Weights of a small GPT-style language model, trained from scratch on English Wikipedia.
Architecture: RMSNorm before each block, no biases in attention or MLP, capped logits.
Training: a variant of Adam for these matrices, 252M tokens, 7679 steps.
MLP neurons of a small language model. Each row is named by its layer, matrix (down: output weights) and neuron, and shows model dimensions 0-127. Each number is 50 + 10 x the weight over its row's rms, rounded and kept within 0 to 99. A neuron's up and down rows have the sign that makes its largest values positive.
After each neuron's rows, "fires before" lists the tokens most often just after its 100 highest values on Wikipedia text that the model never trained on.

L3.down519:41 68 51 46 48 52 54 45 43 56 54 38 58 33 52 33 40 36 41 43 51 63 52 30 58 40 51 32 32 51 41 50 43 59 64 55 46 27 56 49 53 52 47 51 58 42 51 44 52 46 58 44 44 35 28 60 46 51 60 37 51 51 40 43 44 50 48 44 65 48 44 51 47 34 19 42 55 43 40 51 56 44 62 35 46 53 36 36 46 42 41 55 53 38 50 40 44 51 67 61 33 40 40 48 48 81 38 65 53 56 70 50 51 71 53 50 53 59 46 43 42 73 60 51 42 41 59 48
fires before: "age", "gh", "ment", "bu", "t", "vi"

L7.down495:38 65 55 48 47 47 38 28 51 57 54 46 38 51 74 46 54 50 42 40 60 41 56 57 46 57 31 66 31 41 51 56 53 53 41 39 55 46 43 40 33 45 50 63 41 49 39 57 44 47 38 49 43 48 56 18 47 50 63 55 53 71 55 69 48 44 58 56 69 63 53 58 54 57 56 45 62 51 41 69 47 54 47 41 57 56 73 46 39 51 60 47 56 56 67 38 57 67 47 51 57 35 55 68 57 31 54 39 54 48 46 42 52 59 46 46 55 71 57 56 34 34 45 43 40 60 31 70
fires before: "ing", "er", "al", "n", "um"

L8.down359:41 47 35 61 54 46 50 44 43 53 42 51 45 47 30 64 69 52 61 41 42 34 36 48 50 63 50 63 56 41 55 45 57 52 28 58 46 47 58 61 39 61 47 54 52 44 50 63 55 46 35 52 52 53 48 61 42 57 68 41 44 47 39 48 42 30 47 58 55 51 45 48 44 41 71 58 35 50 34 58 57 44 36 72 50 57 78 47 56 39 45 26 51 65 63 40 59 67 57 59 48 64 52 50 41 41 50 31 62 68 38 47 52 64 60 49 55 68 53 53 33 45 54 57 42 47 72 59
fires before: " |", " as", ".", "ed"

L3.down276:61 52 49 59 44 49 44 52 66 41 48 57 32 37 41 59 51 57 48 42 77 52 58 35 60 66 58 23 57 58 61 56 44 60 56 53 35 57 62 56 47 61 47 46 29 33 44 50 44 60 45 51 64 44 56 40 48 57 58 52 42 62 53 45 46 59 61 28 47 49 59 58 49 50 45 56 50 44 56 31 49 34 48 42 38 46 58 43 43 43 54 48 51 62 53 60 65 58 61 47 55 45 47 51 52 48 39 44 47 54 44 41 61 51 37 63 30 62 32 45 49 55 51 63 21 46 53 41
fires before: ",", " |", ".", "–", "–20"

L7.down478:57 46 48 61 59 63 64 51 52 39 49 76 50 52 41 64 56 42 53 50 61 47 49 54 47 72 61 54 44 48 57 47 51 45 65 51 56 50 51 52 53 32 31 32 51 57 52 56 50 38 57 58 58 57 50 58 47 67 18 50 36 55 47 58 48 58 57 48 56 56 48 37 39 60 40 35 34 69 18 54 57 58 64 58 56 69 56 54 34 60 46 60 42 55 61 43 42 44 37 46 43 40 41 39 42 42 33 48 57 50 43 58 44 43 39 50 61 61 45 51 44 40 42 43 53 44 70 56
fires before: ",", ".", " the", " and", " he"

L6.down334:40 45 39 39 68 60 48 57 54 62 46 66 57 46 41 59 44 70 38 51 56 64 53 52 43 69 36 44 38 44 51 49 42 50 74 56 19 56 50 45 66 60 51 42 37 63 49 35 48 56 56 42 52 37 62 57 55 49 81 40 53 36 47 57 59 46 41 61 33 48 49 76 53 44 40 59 70 48 51 41 64 44 51 52 45 54 52 41 39 29 48 50 53 46 47 42 37 50 55 43 54 33 48 59 40 51 32 54 51 57 45 41 56 66 54 42 47 58 68 38 45 51 61 50 58 47 52 52
fires before: "ual", "d", " in", ":", "ous", " of"

L7.down278:51 60 58 52 44 41 42 38 46 46 24 47 49 53 35 53 67 58 63 50 50 59 64 65 36 25 45 46 50 42 41 43 60 55 60 52 53 59 47 51 39 42 64 67 49 49 71 44 56 24 50 44 74 50 50 35 44 32 68 37 44 55 62 51 54 51 54 37 49 40 36 30 30 39 47 45 83 51 60 60 48 61 46 42 50 58 37 60 55 54 49 31 58 42 56 57 40 49 59 56 59 66 42 43 47 51 41 36 56 60 42 34 66 53 46 58 56 43 54 55 48 56 53 62 54 55 51 54
fires before: "s", "ad", "ar", "er", "ci"

L3.down416:54 46 50 46 38 41 60 65 49 22 57 58 69 44 64 35 49 46 66 36 52 54 41 65 59 61 50 51 36 50 55 44 43 47 53 45 60 63 53 62 42 54 35 49 61 50 52 48 46 36 49 47 69 59 38 60 61 55 42 62 39 43 50 64 56 64 56 54 57 51 43 25 31 51 63 59 49 52 49 51 44 48 45 65 61 46 57 53 64 48 59 50 35 44 43 37 44 37 39 48 57 45 42 52 68 44 42 54 30 55 44 55 68 25 28 28 62 44 59 42 46 56 56 59 44 55 49 57
fires before: "p", "us", "t", "pt", "l", "ne"

L8.down121:28 69 68 62 54 50 41 45 41 48 60 43 34 44 60 61 54 52 53 49 37 49 58 56 37 51 62 43 47 45 60 52 50 54 44 67 70 61 56 47 43 71 42 51 60 42 60 53 50 61 38 54 51 53 60 53 39 53 48 55 36 55 60 58 55 44 64 37 35 35 40 60 52 32 57 51 70 44 53 48 52 61 66 67 49 47 59 34 43 72 54 44 63 69 49 44 50 58 43 52 59 56 42 59 57 29 46 61 44 46 44 64 52 28 37 62 55 41 60 62 68 47 47 48 44 46 52 35
fires before: "at", "ar", "et", "ative", "ard", "ine"

L8.down285:64 58 47 56 50 57 62 61 56 60 56 50 36 38 57 54 49 40 44 59 50 50 44 50 56 60 59 56 59 40 49 54 38 44 52 41 30 50 23 68 64 43 40 46 53 55 39 40 45 71 55 50 37 47 66 52 36 58 53 59 51 35 67 45 49 42 63 51 60 48 56 38 62 56 53 66 71 57 55 34 68 55 55 42 46 51 67 40 59 27 61 39 34 56 47 49 43 57 64 63 35 42 46 40 40 55 51 70 50 52 66 40 50 62 43 61 40 42 32 46 63 51 50 51 52 34 55 53
fires before: " the", "le", " his"

L7.down31:44 46 45 52 42 46 43 41 54 39 53 50 41 40 37 53 41 51 41 40 45 49 57 40 61 55 59 43 67 47 59 61 34 44 70 68 53 72 51 55 50 56 40 62 47 56 48 51 44 51 50 40 63 48 48 57 48 54 66 54 44 45 44 62 62 65 48 58 44 53 52 67 68 52 40 57 77 36 43 40 46 44 49 59 57 71 46 69 69 31 27 41 52 45 36 34 46 50 60 51 42 57 39 48 52 57 26 60 39 41 56 46 35 31 42 42 56 52 55 46 64 58 50 43 52 37 49 80
fires before: "s", "y", "t"

L7.down465:56 39 88 37 52 45 53 64 57 42 56 46 70 42 68 48 48 68 33 60 38 49 60 59 45 35 58 49 67 40 51 48 60 51 46 40 42 51 47 38 47 46 49 48 43 39 30 54 61 60 58 35 50 28 60 48 55 64 43 40 52 46 47 59 34 48 59 65 50 53 56 48 58 49 61 66 69 71 58 83 55 57 57 69 70 56 52 55 61 54 51 54 64 69 54 63 49 52 57 38 59 57 64 56 45 59 37 48 43 59 56 62 41 49 55 45 50 47 45 54 65 50 21 55 64 34 48 27
fires before: "th", "e", "er", "al", "m", "ion"

L5.down575:57 60 35 48 46 65 37 55 43 56 50 73 28 41 54 60 49 66 54 30 43 48 50 33 44 50 75 65 42 42 38 49 40 36 65 71 28 38 49 42 63 59 59 56 62 56 41 59 49 67 54 41 45 56 62 48 40 54 66 41 51 41 51 46 58 61 66 38 59 36 45 57 49 60 72 39 51 70 42 62 53 64 41 48 58 45 54 52 53 55 35 45 64 54 56 65 44 42 44 35 57 25 48 60 64 43 48 68 61 53 28 57 60 43 42 44 42 43 52 55 62 45 58 56 43 49 60 38
fires before: " of", "ic", "y", "ner", "s", "ies"

L3.down27:43 52 50 59 41 63 51 39 58 56 50 63 60 36 57 34 59 61 59 39 43 56 58 47 48 48 53 45 49 39 42 53 56 49 64 56 53 45 58 52 63 65 55 43 52 45 57 61 44 48 50 41 47 44 62 49 36 47 28 55 72 42 48 36 47 53 84 35 50 61 45 47 54 61 49 60 45 72 34 46 43 52 54 40 74 56 44 43 59 86 33 48 40 41 46 44 61 51 59 46 57 51 49 57 56 47 30 58 59 55 48 56 57 50 46 52 44 37 36 49 43 71 42 46 50 38 35 50
fires before: ",", "n", ".", " |", "\n", " and"